Weights of a small GPT-style language model, trained from scratch on English Wikipedia.
Size: 12 layers, width 512, 8 heads of 64, vocabulary 50257, 63.1M parameters.
Architecture: rotary positions, no biases in attention or MLP, capped logits.
Training: a variant of Adam for these matrices, 665M tokens.
MLP neurons of a small language model. Each row is named by its layer, matrix (gate and up: input weights) and neuron, and shows model dimensions 112-239. Each number is 128 + 32 x the weight over its row's rms, rounded and kept within 0 to 255. A neuron's up and down rows have the sign that makes its largest values positive.
After each neuron's rows, "fires on" lists the tokens most often at its 100 highest values on Wikipedia text that the model never trained on.

L6.gate158 [113 117 164 173 153 146 125 102  97 122 116 129 160  37 122 137 158  83 159 110 164 115 116 139 117 109 114 130 102 129 150  73 123 141 179 140 102 121 138 137 141 116  70 115 123  98 181  97 130 112  92 117 116 137 119 222  43 222 107 177 109 112 100 122 105 107  95 129 123 173 154 128 116  77  94 166 152 202 111 153 119 163 125 159 138  72 109  81 182 155 136 150 176 122 132 184 163 162  90 142 153 129 118 188  81 147  85 137 139 123 163 130 134  96 127 140 160  79 113 148  68 138 158 147 117 139 111 140]
L6.up158 [196 154 148 115 141  97  99 111  56 102 178 149 152 101 106 111 128 133  93 150 162 121 145  87 175 151  82 160  85 127 125  61 125 132 162 117 108 115  87  77 146 102  81 156 150  73 121 108 130 116 133 139 132 100  85 169 131 125 162 130 111 171  70  90  89  77 122 139  54 132 186 146 119 155 186 113 144 125 130 164  74  81 137 131 114 116 119 100 191 170 146  91 141 175 122 126 192 126 100 147 109 156  80 166 166  79  72 137 118 117 120  92 161 108 155 162 157  89 102 124 172  93 120 101 143 129 162 103]
fires on: " |", ";"

L6.gate700 [155 134 104  98 159 131  89 159 103 147 107 153 137 157 126 172  70 112 144 126 118 104 126 117 126  46 167 110 114  95 103 129 129 104 118 107 118 148 156 130 204 136  89 155 114  67 175 134 129 133 146 166 132 142 169 124  92  92 150 133 135 103 126 166 139  99 122 176 106 131  88  70  78 132 159 188 121 173 157 131 135 165 147 128  64 120 117  92 152 135 131 157 176  89  76 153  97 104  95 165  77 132 111 187  72  87  71 161 138 107 123 169 108 141 134 197 165  92 102 158 127 125  97 139 130 128 170 138]
L6.up700 [111 145  60 170 131 114 150 115 101 147 106 185 134 199 146 124 104 111 173  90 150 116 125 130 134 159 101 117 114  63  54  60 116 111 155 144  76 164 170 161 134 107 125 128  81  74 127 164  91 106  67 174 126 138 117  91 130 115 156 115 112 151  81 132 112 147 162 112 113 178 114 116  52 111 144 145 132 193 126 173  81 125 142 103 126 127 113  91 142 119 164 134 142 108  79 143  81 117 116 205 168 154  69 136 148 114 128 130 141 145 109 158 113 122 165 130 110 153 133 161 181 175  99 139 101 133 164 205]
fires on: " $", " £", "^{", "$", "F", " NP"

L3.gate1175 [167  81 144 156  71 128 120 182 143  86  87  77 145 110 145 169 112  88  88 158 164 109 157 241 123  66 111  67 142 143 114  81 110 185 107 122 141 180 153 154 180 170 117 138  71 131 133  85  97 121 171 114 114 140 130 191 110 139 132 174 127 145 145 162 125  98 137 113 134 125 113 109 177 138 112 151 159 148 126 153 126 158 149  81 164  85  66 117 127 153 165 140 116 126 161 112 156 149 175 143 111 110 142 144 132 138 127 158 156 120 111 127 108  58  98 146 175 121 167 128  79 161  74 111  86 140 127 122]
L3.up1175 [153 143  78 155 118 147  95 129 120  95 149 115 113 126 107 149 116  97 148  95 122 134 138 110 201 123 152 201 150 168  89  78 106 160 172 111 174 130 111 135  71 115 129 102 145 100 128 149 108 150 121 167 156 113 109 189 165 161 126 111 151 162 114 101  91  57 133 122 119  96  90 152 147 127  99 158 191  73 117 116 123 129 107  29 153 127 193 100 130 156 152 125  97 118  98 122  96 176 154  56 174  87  87 163 107  76 114 134 175  95 139 105 133  97 129 137 112 106 144 136 129 148 124 146 147 183 130 110]
fires on: " He", " is", ";", ":", "==", " by"

L7.gate851 [ 60  57 138  76 131 115 130 116 169 146 172  67 167 103 192 142 122 122 142 122 106  84 102 146 125 163 153  92 141 139 161 136 150 152  95 103 176 157 139  55 195 174 112 169 127 181 136 176 111 130  80  46  43  79 117 119 120 142  43  82 100  85 150 148 131 146 100 159  96 140 117  61 156  90 139 153 143 150 139 143 103 140 140 116 134  77  92 139  86  93 178 102 177 102 139 137 137 164 108  77 183  88 132 126 127 150  92 143 111 182 117  92  89 163 115 137 114 149 104 153 111 109 145 120  68 139 155  88]
L7.up851 [181 151 160 112  97 177 116 115 191 187  97 103 168 114 139 143 123 134 128 114 130  74 113 134 135 159 118 142 143 125 129  88 118 152 108  98 149 131 169  46 111 190 153 148 130 119 126 167 107 147 114 134 138 101  96 121 168 103  43 165  72  92 100 160 137 167  82 153  92 126 147 100 151 177 189 214 178 139 177 173 133 193  87  86  94 110  67 114 164  90 125 147  92  92 169 175 141 176 117 137 147  97 163 104 172 121  85 105 145 142 184 140  71 134  84 148 149 126 115 140 113 145 122 179 180 128 142 122]
fires on: "–", "-", " to"

L7.gate685 [102 148  78 129 119 141 128 111 146 139 180 120 131 202 123 116 125 168 102 117 136 126 158 139  80 106 120  86 114  75 119 115 143 140 118 117 172  87  92 141 166  87 116 123  86 103 212  97  91  80 173 110 103 128 118  84 119  98 155 171  98 175 120 141 140 100  77 146 149 167 137 106  95  89 187 160 179 110 159 124 135  83 122 124 141 123 170 148 147 185 189 158  69 137 161 114 130 132  99 162 114 127 105 138  89 150 139 119  95 120  89 125 131  64  99 128 152 137 118  63 181 133  94 126  79 137 109 175]
L7.up685 [151 128 112 127  93  54 148  71 167 193  88 160 101 152 105 136  86 191 126 148  87 163 158 154 101  83 154 170 128 158  68 140 134 174 110 120 128 145 149  79 155 129 173 147 112  99 163 135 168 118  86 143 120 172 111 117 110 125 151 172 118 139 163 121 102 161  98 107  92 165 141 102 144  81 172 161 123 172 196 147 117 111 120 199 102 109 150 132 165  72 102  90 140  79 154 155 138 105 110 165 114 150  78  65 124 132 141 115  79 178 130 149  97 137 120 144 161 135  99 146 122 124 108 101 106  66 150  86]
fires on: ",", " in", ":", " ("

L3.gate620 [104  84 112 130  74 102 157 115 152 150  94 179 171 145 136  79 163 115 162 101  84 110  75 120 162 150 169 125  88 137 165 165 120 167 114 106 126 104 112 116 102 122 103 116 115 107 144 131  88  70 122 124 175 150 132  83  78 110 131 134 152  80 139 160 220 196 165 105 125 105 163  99 104 137  96 107 140 110 107 134 103 158 101  81 140  91 184  76 101  84 101  69 167  87 131  75 167 103  82 139 124 126 100 152 161 143 134 123  65 161  99 134 139 189 149 132 137 158 178 164 135  65 121 143 139 134 163  63]
L3.up620 [127 137 122 157 163 128 120 202 118  97 121 164 126 115  70 136 160 159 130 115 128  95 148 106  92 117 158  54 108 179 152 185  83  90 135  89 173 114 105 142  90 126 113 126 115 110 191 170 109 146 162 154 108 143  75 122  82 148 190 105 112 106 132 191 125 161 161 180 137  98 159 139 152 133 188 148 107 104 111 132 138  82 131  52  93 101  76 198  59 105 115  54 113  97 107 194 119  71 120 128 176 151 153 110 175  86 109 120 105 139 183 123 113 176 103 101 120 134 138 147 101 133 154 130 143 106 117 111]
fires on: "it", " of", " and", " to", "ic"

L7.gate258 [ 83 148 152  98 154 119 166 142 138 148 148  74 139 120 147 171 113 159 118  93  74 152 106 134 133 129 115 158 170 121 172 211 155 118 109 141 195 102 147 124 103 152 110 121 105 144 119 187 173 157 117 139  95 145 164 113  56 134  92 157 141 132  99 101 172 196 169 122 174 184 141 105 100 171  82 131 135 177 121 165 117 148 150 143 113 150  52  84 158 128 151 156 107 116  92 109 169 140 123 107  94 113 130 138 134 209 185 155 116 139 149 127  93 159 104 116 177  89 167 122 117 153 161 130 155 122  98 111]
L7.up258 [162  99  95 178 157 108 139 142 117 116 182 148 107 160 128  86  84 111 107 123 122 107  44 137 119 172 140  98 160 149 108 185 137 112 168 132  74 132 149 133 134 125 120  88 166  87 123 153  67 193 123 163 157 192 158  91 164 152 111 106 106  85 110 101 117 192 112 146 176 159 184 188 148 179 129 140 127 152 196 120 175  74  85 198 143 115 150 144 143 135 108 141 142  81 117 132 152 135 124 133  99  97 112 167 111 154 111 128 109 120  70 129  81 159 134  79 153 145 140 182 137 126 190 175 142 114 114  83]
fires on: " ", "18", "14", "19"

L9.gate134 [117 109 195 148 168 216 168 139 161 138 182  73 184 140  75 153  71 106  87  98 122 147 102 138 165 189 126 153 152 161 101 103 151 108 106 158  95 111  64 128 127 101 107 210 145 109 129  52 183 112  94 181 123  64  99  89 160  77 117 130  48 112  60 124 129 166 104 150 191 116 128 125 161 136 109 125 175 103 138 134  62  90 133 189  90 156  76 108 121 142 123 118 104 126 104  68 140 188  88 110 144 172 109 165 127 165 117 107 133 134 194 143 102 158 102  74 117 105  66 163  81 159  88 174 124 189 107 121]
L9.up134 [122  78 123 130 129 133 169  71  81 119 111 143 183 121 114 161 108 129 131 114 128 135 137 111 156 133 134 101 126  80 112 154 114 109 105 119 135 195 169 125 144 174  97  63 147 129 133  95 130  85  95 151 106 148 124 128 110 144 132 110 112 145  61 113 110 138 150 132 123 135 118 127 143 137 140 122 100 142 164 186  81 134 121 125 105 130 132 126 163 189  93 194 102 161 117  68 138 139 103 140 138 182 107  69 137 153 139 157 173 127 133 177 133 158 192  94 104  79 124 157  93 134 150 145 129 135 119 104]
fires on: " the", " |", "0", ",", " to", " and"

L3.gate1004 [142 103 118  87 149  63 147 161 116 180 152 131 115 129 145 206 126 133  93 165  46 133 164 144 131 115 114  85 186  91 165 135 121 114 151 123  82 145 150 110 119 129 105  85 164 121 116 155 106 137 149  99 155  89 143 130 124 133 102 108 143 125  93 123 117 111 136 122  58 112 153  47 106 141 164 146 146  88 150  65  86 148  87  82 166 109  98 142 164 149 154 155 116  89 132 117 165 137  97 182 135 101 173 132 141  73  99  59 119 115 184 114  71  92 100 109 194 113 168 163 121 152 104 109  67 135 176 111]
L3.up1004 [140 114 138 102  93 116  98  91 138 108 166 112 109 162 139 148 101 130 149 137  93 109 118 109 128 127 158 154 144 140 136 163 168 105 117 136  77 136 138 105 152  93 121  84 143 104 155 159 123 109 127 169 149 107 143  94 111 121  89  52 116 119  94 147 119 184 133 117 115 190  90 118  54 214 149 101 127 112  76 123 144 180 106 123 146 126 122 133  88  82 128 155 144 113  92 143 143 156 131  90 158 146 127  64 130 209 102 127 109 220 187 132 140 182  95 101 135  39  63 184 159 143  78 189 170  75 137 108]
fires on: " to", " with", " from", " letter"

L7.gate302 [132 128 124 144 169 143 129 127 150 154  94 120 169 139 107 130 120 127 109 140 162 133 201 187 106  86 161 151 142 156 125  91 100 139  79 100 176 170 168 104 148 116 147 121 154  68 146 137  74 125 145  97 103  99 107 104 136 127 128 166 117 117 123 144 165 102 147 174 125 146 190 150 136 154 204 158 212 154 154 153 158 174 164 116 116 153 101  88 148 145 123 147  91 100 155  97 134 129  79 110  70  33 187 143 136 204  93 180 155 156 185 101  94 147 118 149 132 104  60 115  62 197 117 162  59 113 137 134]
L7.up302 [142 100 148 135 179  64 108 115  92 167 110 144 191  99 140 151 156 150 142 100 136 132 162 153 109 127 105  94 150 126 140 123 131 117 185 129 143 138 107 183 102 127 120 111  54 168 188  74 114  82 144 128 166 104  99 194 176 185  89  80 102 167 122 119 152 126 132  81  92 145 159 118 126  61 121 117 185 152 118 133 158 113 110 115 116 112 136 105 151 151 121 141 213 132 199 149 166 129 141  91 206 100  53 124 130 104  59 106  88 109  96 132 112 138 101 136  98 101 167 106 122 164 163 120 114 123 150 113]
fires on: ",", ";"

L9.gate6 [161 160 105 134 136 150 162 166 140 187 121 123 120 165 135 124 139 169 109 136 105 157 134 179  92 139  59 151 127  87 168  94 144 157 134 126 127  82  97  92 189 158 146 127 117  86 142  74 126  97 142  63 193  94 187  90 130 135 163 111 124  91 140 147 155 125 136  95 119 129 204  90  60 142 109 126 119  81 152 155 134 188 142 134 141 144 153 104  88 126 121 157 117 152 188 110 128 152 117  81 123 126 117  83  96 128 106 108 149 105 119 110 117 108  80 143 182 109 116 105  90 170  54  85 118 108 123 127]
L9.up6 [154 116 115 127  90 116 137  95 113 175  85 148  65 126  69 125 135  91 141 156 177 207  71 146 105 103 143 151  97 141 132 113 118 151 100 105 119 133 158  86  57 112  85 140 108 187  76 102 123 130  94 106 148 131 180 115 107 142 102 133 145 177  86  97 118 153  90 101 168  97 182 165 163  72 193 122 154 108 155 115 129 119 177 114 140  97  99 103 111 139 124 158  88  46 117 126 140 123 143 161  77  94  73 131 107 115 122 108 166 108 107 178 174 152 187 108 140 106 194 139 148 158  95 101  68  90  89 145]
fires on: ",", " ", " &", " (", " R", " /"

L3.gate72 [160  83 115 144 134 171 165  52 128 199 117 116 151  92  80 140 123 180  86 136 103  49  98 140 106 135 126 133  85 186  98 124 137 102 128 106 127 171  96 130  98 122 155 134 114 134 137 155 117 114  60 138 170  79 122 163 104 119 157 153 156 196  83 103 173 121 147 171 188  98  98 101 118 166 104  90 133  80 209 129 107 146 169 128 134 116 102 104 110 135 139  79 122  94 108 127 152 101 161 159 100 136 128 160 114  76 110  66  92 101  86 179 110  74 182 101 159 118 152  99 141 114 126  97 129 122 144 173]
L3.up72 [140 131 185 150 125 119  72 118 121 133  99  73  96 107  95 111 155 113 107 133 118 140  98 117 140 102 114 113 105 145 131 152 142 159 133 118 151 125 139 145  84 172 105  78 159 156 133 104 115 127  90 157 146 128 168 176 154 156 133 140 198 116  59 149 137 136 172 175 136 124 107  83 123 129  97 112 128 136 132  99 125  81 128 120  69 114 136 114  97  88 124  86 173 102 147 118 206 138  87 119 117 134 208 198 102 113 131 163 108 110 137 127  88  97 107 147 169 124 101 116 126 132 170 126 128 112 114  79]
fires on: ":", " of", " had", " mi", " at", "$"

L9.gate321 [151  90 138 104 134  94  82 165 110  98 134 101 158 115  67 200  93 152 111 111 108  97 131 181 191 117 125 131 174 132 150 148 101 142  72  85 111 150 194  89 147 183 124 141 103  92 143 146  71 122 119  95 114 127 165 162 140 162 120 109 112  84 118 105 133 138 154 141 104 138 138 108 150 187 191 118 187 160 129 163 101 156 125  95  87 130 107 119  71 176  92 164 163  76 101  60 108 142  72 116 171  73 170 109 180 106  79  89 194 108 183  94 125 113 122 145 170 142 136 128  97 128 134 125  95 158 138  95]
L9.up321 [143 150 153  62 117 145  92 152  79 219 141 148 156 144 165 158 126 158 115 109 141  98 135 143 163 168 201  92 138 108 111  86 147 116  82 135 108  99 167 151  75 124 156 164 165 127 140  88 143  86 151  94 164 143 103 146 116 121  29 138 160 119 128 129 206 189 103 160  92 109 142 128 135  94 105 131 134  93  94 146 144 120 104 121 142 162 101 107 120 142 101 125 111  96 119 130 154 116 140 127  99  89  67  78 133 170  77 132 157 161  94 117 107 180 110 110 171 109  97 146  67 121  97 147 104 124 100 120]
fires on: "-", ",", " to"

L5.gate999 [125 101  97  96 119 133 113 159 145  94 135 139 162 101 160  69 109 126  64 121 194  79 140 133 180 196 138 136 121 160 142 117 123 199  89 130  85 108  85 130  87  64 108 111 103 131 150 105 190  41  67 100  65 157 113 188 169 119 138 157 112 172 153  94 194  64 144 123 120  88 140 103  57  83 119 129 161  74 154 108 142 102 125 136 138 106 183 111  73 129 143 183  96 122 140 149 121 102  91  87 150 128 106 177 101 138 146 154 123  90 136 143 149 129 192 141 163 114 115 186 106 178  75 131  94  95  99 175]
L5.up999 [101 155 148 161  76 109  66 110 110 101  90 191 129 145 187 111 161 120 176 131 164 202  81 131 158 142 181  77 168 197 153 130  96 180 156 171 122 114 182  82 131 165 130  92  24 223 145 161 110 108 104 111 182 100  75 116 135 113  87 179  92 126 130 113 216 137 120 153 136 168 120  74 143 152  89  80  89 173  92 123 122 170 168  96 201 118 231 136 131 115 152 100 108 124  88 101  92 110 127 132 148 147 157 146  96 129 132 131 105 157 155 136 148 102 167  86 105  91 156 162 130 172 123 170 125  97 176 120]
fires on: " at", " in", " on", "At", " At"

L3.gate1103 [104 140  99 155 104 129 144  75 128 126 138 125 154 138  98 141 130  80  82 182  99 120  90 118 125 151 104  96 125 151  80 103 136 135 126 101 124  83  89 156  95  93 147 107  84 104 168 148 156 141 173  73 131 148 102  53 187 190 153 102 148 132 180  76 138 175 128 129  89 102 146 115  89 191 135 117 113 121 136 129  46 135 114 143 108 124 158 159 103  68  64 156 160  89 108 178  96 138 117 139 137 126 154 167 173 135  80  77  89  99 167 116 131 145 132 109 134  57 105 154 131 143 142 116  97 103  82 151]
L3.up1103 [106 137 105  86 127  99 124  99 115 150 156 123 115 177 171 174  70 109 150 179 171 140 129 141 140 132 137  85  95 131 183 131 122  94 133  94 100 126 155 174  96 122 126 131 101 142 155  65 118 117 158 120 115  90 161 102 157 126 108 204  71 204 100 118 164  85  75 182  63 126  97 127 115 126  86 140  83  60 126  82 190  98 145 119 148 146 136 143 122 131 180 163 119 150 119 107  98  88  85  97 149 116  88 135 151 117 138 120  99  98 106 121 127 121 154 129 145 110  68 123 153 117 202 182  85 156 124 153]
fires on: " on", " for", " −", " Independent", " Rights"

L5.gate214 [140  96 177 138 177 147  93 106 129 148 154 138 134 102 139  93 104 137 106 101 176  72 159 138  91 118  92  97  96 164 128 157 116 159 127 174 107 117 139 140 139  73  58 103 166 125 138 107  78 120 164 126 134  78 172 203 113 131 121 142 100 125  98 126 146 115  98 159 167 111 145 139  90 163 131 134 125 137  97 134 151  72  87 126 161 116 150  96 141 141 207  85 156 127  68 122 159 210 145 147 113 126  84 162  98 134 113  77 113 100 173 127 105 103  97 128 185 114 109 148 140  96 106 101 148 194  98 107]
L5.up214 [119 115 134  78 180  90 138 123 125 159 172  97 133 127 163 122 159 145 126 115 161 160 113 113 173 130  86 199  49 141 138  92 135 110 177 170  86 119 162 103 116  60  97 137 124  77  71 159 178 181 130 136 135 128 133 125  45 120  85 140 140 161  74  86 104 101 106 108  93 144 178 140 111 128 117  86 163 136 113 196 102 134  49 126 175 126 152 124 107 169 121 124  96 101  48 127 131 138 124 134 164 177  84 107 142  95 143 153  55  49 166 177 150  97 155  84 144 114 126 137 146 103 133 141 151 124  73  96]
fires on: ";", ":", " Released", " |"

L9.gate565 [111 156  75 137 151 140 199 137 102 116  98 105 168 130 153 125 110 125 102 106  94 102 107 206 131 124 132 138 138  72 126 190 155  86 128 146 140 125  76 137 153 129 126 137 140  64 148  85  99 145 171 172  87 151 136 112  99 135 127 154  78 108 155 199  93 177 190  85 144 126 144 141 137  93  67  81 167 149 110 173 155 153 140 144 132 159 134 154 121 122  69  50  85 107  96 184 154  88  98  95 107  95 148 135 135 165  84 137 138 100 121 106 117 215 112 148 118 119 112 179 114 107 137 144 123 113  87 107]
L9.up565 [110 125  98 144 176 135 126 143 145 153 163 141 168 159 113 104 145 111 156 153  54 112 126 125 129 140  79  99 170 120 115 114 132 137 144 115 120 181 135 157 123 159  96 108 159 116 186 167 162 163 116 149 137  89 106 165 122 103 101  39  99 187 129 147 118 158 100 138 183 115 112 160 117 162  86 140 137  89 149 143 159 122  92 115  92  49 134 143 110 132 115 104 186 107  61 106 149  82  71 164 137  94 127  92 120 119 153 112 161 170  82 108 122 173 117 135  98 159 142 141 167 112 135 150 167 112  97 151]
fires on: " ", ".", "19", " (", ",", "20"

L3.gate1233 [ 86  82  99 166 112 144  92  59 118 174  89 139 149 112 127 178 100 140 162 185 140  42 133 172  66 128 119 132 146 158 153 129 170 181 162 132 109 111 157 133 159 157 157 117 108 123 130 156 133 124  87 131  96  67 133 106 152 124 144 204 160 147 176 152 152 141 142 135 169  83 100 123  98 111 103  92  74 112 152 167 129 192 178 127  95  65 121 126 193 146 169 103 109 140 146 130 173 154 148 109 119  79 109 190 164 131 123  94 130  98 102  87 134 141 134 138 153 174 158 101 110 139  91 108 110 105 132 164]
L3.up1233 [103  87 103 140 174 154  76 154 127 121 119  99 126  93  92 160 138  94 102  82 126 122  83 155  92 134  97 158 137 178 103 122 118  88 124  84 154  90  98 147 160 108 108 133 155 149 166 163  73 125 148 139  98 198 138 164  97 150 154 141 172 180 153 131 158 104 120  90 147  21  68 172 151 159 145 118 106 153 132 137  64  96 167 109 122 113 119  80 141  85 113  91 105 181 125 108 141 119 139 110 122 135 104 151  45  83 124 130 161 182  86 185  66 150 138 146 110 115 110 116 181  63 124 138 139 175 103 139]
fires on: " is", " located", ":", " of", "==", " It"

L6.gate1306 [154 160 166 120 147 160 149  83 103 130 118  70 145  49  85 143 116  92 108  77 131 121 194 159  79 123 125 136  96 121 145 169 135 140 169 149 118  92  79 183 121 115  78 102 151 107 169 136  63  79 182 105  88 117 128 137  79 188 109 164 129 131  91 116 160 156 118 140 177 137 143  42 104 153 144 158 125 142 137 138 138 132 110 119 219  81 140  98 136 121 145 155 147  73 101 203 152 112 137 164 120 126  86 141  98 138  86 123 161  78 120 134  92 157 156 108 143 107 122 134 142 136 119 105 158 170  91 159]
L6.up1306 [162 124 183 101 168 196 171  58 115 120 126 122 155  94 104 115 171 122 148 131  98 146 172 103 135 173  84 107  97 103 145 124 135  92 226  99  97 135 112 144  50 127 110 136 170 128 128 114 144 169 127 110 139  98  80 103 103 192 159 107 124  89 106 120 110 102 152  95 144 133 124 141 101 110 125 129 113 132  94 115 161 109  86 109 188  89 161 102 100 110 116 174 178 120 143 182 132 114 151 130  96 148  55 169 110  55 136 151  87 112  98 139 123 105 195 137 123 100 156 159  82 132 128 182 159 165  51 138]
fires on: " |", "|", ";"

L9.gate274 [143 111 196 137 121 112 157  98  83 147 129 117 165 166  75 163 165 110 106 162 107  86 151 146  97 156 116 132 115 113 120 132 131 156  97 120 159  78 137 108 137 109 116 100 116 102 149 149 119  69 186 156 126  79 141 198 135 176 131 190  92  86 148 148 131 111 160 178 148  92 153  80 179 154  51 178 168 146 119 146 120 117 116 134 115 112  64 163 160 135 114 135 153 106 123 160 120 168 179 174 102 119 148 108  80 119 116  91 106  94 166 185 119 178 161 130 150 104  91 160 145 138 161 159 102 159 142 134]
L9.up274 [ 95  59 139 122 153  70  83 141 110 133  79  49 150 139 127 105  94 105  75 153 150 126 160  82 139 180 173 128 117 130 187 105 139 121 123 116 106 156 108 129 132 147 134 119 166 119 101 143 180 166  91 139  72  93 161 156  88 105 143 160 143 152 136  99  63 123 196  98 140 166  95 115 166 109 145 116 121 107 188 161 154 151  91 119 164 144 118 176 131 167 114 102  64 145 138 100 103 180  89 106 118 130 142  82 158 169 152 181 178 143  90 126 134 141 123 155 141 103  41 151 108 181 100 185 165 158 101 100]
fires on: " the", " her", "'s"

L9.gate1021 [163 140 151 177 202 143  90  84 139 199 109  88 175  75 156 112  81 111  93 100  68 105 104 132 139 132 136 158 133 148 170 133 144 132 156 142 131 155 171  89 127 137 121 158 120 148 174 119  78 105 113 131  99  82 113 106 148 132 113 163 131 117 129 119 149 136 105 174 183 166  59 111 127 155 171 110 152 156 185 111 152 159  82 122  64 124  96 123  90 144 182 121 136 101 167 101 108 152 163 133 115 177 170 160 119 152  23  83 119 205 121 159 134  77 129 131 142 105 130 155 116 137 136 101 148 168 177  92]
L9.up1021 [131  84 157  79 101 120 162 115 113 136 123 151 126 100 128 131 169 194 136  79 145 187 132  81 155 130 173  94 141 103 108 131 150 124 126 149 105  97 160 164 166 218 156 144 143 156 147 149 124 122 145 131 120 132 155 101 143 115  78 123 156  29 102 195 142 159  88 142  61 147  91 103 186 100 104 175 141 129 178 147 149 128  71 134 199 164  91 145 126  33 130  99 109 103 170 173 153 154  74 107 148 111 130  77 169 149  97 145 131 173  93 104 143 150 160 178 121 156 128 131 129  91 164 129  85 141 119 147]
fires on: "–", " to", "-"

L6.gate456 [122 116  49 153  76 143 144 133 169 112 146 108 174  87 109  75 139  50 130  97 130 107 132 172 124  99 162 136 126 107 234  57 116 119 114 169 136 140 160 120 115 122 127 165 106 121 152 123 132 171 136  82 149 118 144 105 128 158  99 148  94  77 183 138 218 157 151 165 135 121 129 103 123 157 134 179 205  33 166 102 141 103 153 122 166 158  96 128 152 175 160 143 119 135 102 125 179 110  93 105 119 152  98  83 155 109 133 113 128  82 125 117  97 117 116 112 199  66  61 135 170 185 163 144  94 145 192 194]
L6.up456 [ 95 205 146 159 133 160 108 130 160 155  92 156 138 132 148 103 131 136 182 123 151 125 126 142 152 117 170 128 115 127 183  88 104 124 143 175 127 121 158 140 111 166  68  84  73  45  78 149 160 184 182  75 144 172 184 145 160 138  80 118  92 136 127 121 133 151 123  84  69  78 105 149 112  76 207 133 157 135 117 133 145 122  78 100 181 195 156 157 145 175 150 113 132 113 109 109 125 138 117 161  66 149 183 168 180 132 108 170 128 103 121 111 186 143 122 121 123 107 100 116 132 146 160 150 154 126  90 138]
fires on: " States", ".", ".S"

L3.gate225 [107 115  86 103 142 117 130 102 162 137 141 196 126  82  59 146 107 125 104 181 139 136 114 159 141 122 104 114 138 150 123  82 135 200 152  99  80  71 132 144  95  75 155 102 112 123 157  93 140 112  71 104 116 210 125 115 201 114 121 149 133 151  85 107 131 119  92 133  93 132 181 119 129 108  83 118 165 120 136 117 109 112 178  79 173 167 163 139 113 139 126 151 109  42 115 169  94 214 117 161 144 126 164 169 122 156  84  53 146  87 153 135 117  87 182 130 157 108 148 155 141 110 145 156  81 145  89  72]
L3.up225 [146 168 145 108 139 140 139 138 110 147 120 100 115 132 178 106 130 117 176 148 145 140 162 118 132 187 149 111 146  92  82 147 124  72 139 130 128 159 153 142  83 137 126 138 128 130 133 144  87 127 143  86 168 124  84 128 127 122 141 155  95 160 130 144  84 141 152 136 115  99 164 146 128  70 119  93  87 151 118 130 160 132 148 156 136  47 177  92  94 143  91 135 156 142 147 143  95  90 104  97 212 136  21 174 118 121 152 197 109 121  94 178  94 144 109 125 120 136 112 161 108 124 114 114 190  62 141 134]
fires on: " of", " for", " on"

L3.gate260 [145 113 129 168 116 166 148 147 153 135 163 112 139 107  83 126 152 101 129 138 135 121 157 122 138 171 114 121 127 109 148 120 135 112 135 110  88 152 105 119  45 111 113 120 127 132 109 121 113 141 164 116  81  66 158 148 157 148 114 124 102 157 131 124 101 137 118 160 123 115 104 152 136 107 170 108 176 115 116  72  57 136  97 123 117 112  61 175 123 209 146 132 153  90 106 125 157 133 143  61 176 133 118 175 117 104  73 198 151 143 128 118  87 110 145 135 205  88  87  98 121 163 109  98 139 113 146 116]
L3.up260 [136 176  96 104 144 111 185  90 144 147 154 201 131 152  98  90 159 163 180 108 101 151 126 104 182 173 119 156 108 151 154  90 125 125 195 186 151 138 128 125 117 181 138 103  88 119 131 169 146 189 169 152 102  69 185 166 178 197 103 102 134 144 150 126  78  93 141 115 100  78 109 171 169  98 175 116 157 127 113 172 153 133 147 149 120 121  89 177 113 142 180 133 137 159  71  97 131 175 147 124 147 151 117 165 137 129 108 113 130 149 137 162 121 139  74 102 132 159 107 137  82 191 136 143 101 152 181 170]
fires on: " United", ".", ".S", " U", " US", " States"

L5.gate500 [179 118  92 180 185 134 204  57 102 153 101 105 164  95 205 127  70  96  99 113 128  81 167 136 132  81 102 140 138 127 119 134 143  88 113  88 126 137 160 154 166 133 114  91 126 128 108 121 161  79 116 115 151 163 105  86 134 159 101 174 113 139 159 171 120 142 113 105 114 173  84  34  86 117 116 179 101 112 200 118  51 155 144 128 130 126 105  86 106 133  75 166 167 147 127 136 106 144 129 133 117  89 122 180 163 136  94 146 158 175 155  76 157 136 160 175 154  59  88  99 144  97 126 141 144 130 115 166]
L5.up500 [163 139 157 142 125 185 121 112 114 138 141 130 139 118 174 101 151 127 169 135 125 119  96 106 164 107 134 122 186 136  82 203 155 126 130 102 126 168 146 190 125 129 122  88 106 119 102 184 145 110 155 138 102 101 107  68  69 183 155  95 107  76 130 156 124 140 125 114 118 192  77  57 159 141 137 166  76 137 171 177 105 156 105 119 163 123 136 124 109  74 114 154 199 151 138 159 107  86 103 160 127 124 142 156 134 143 117 141 126 135 178 118 151 139 162 109 138  32 108 144 141 160  94 144 144 169 127 156]
fires on: " $", "^{", "_", " ^{(", " ["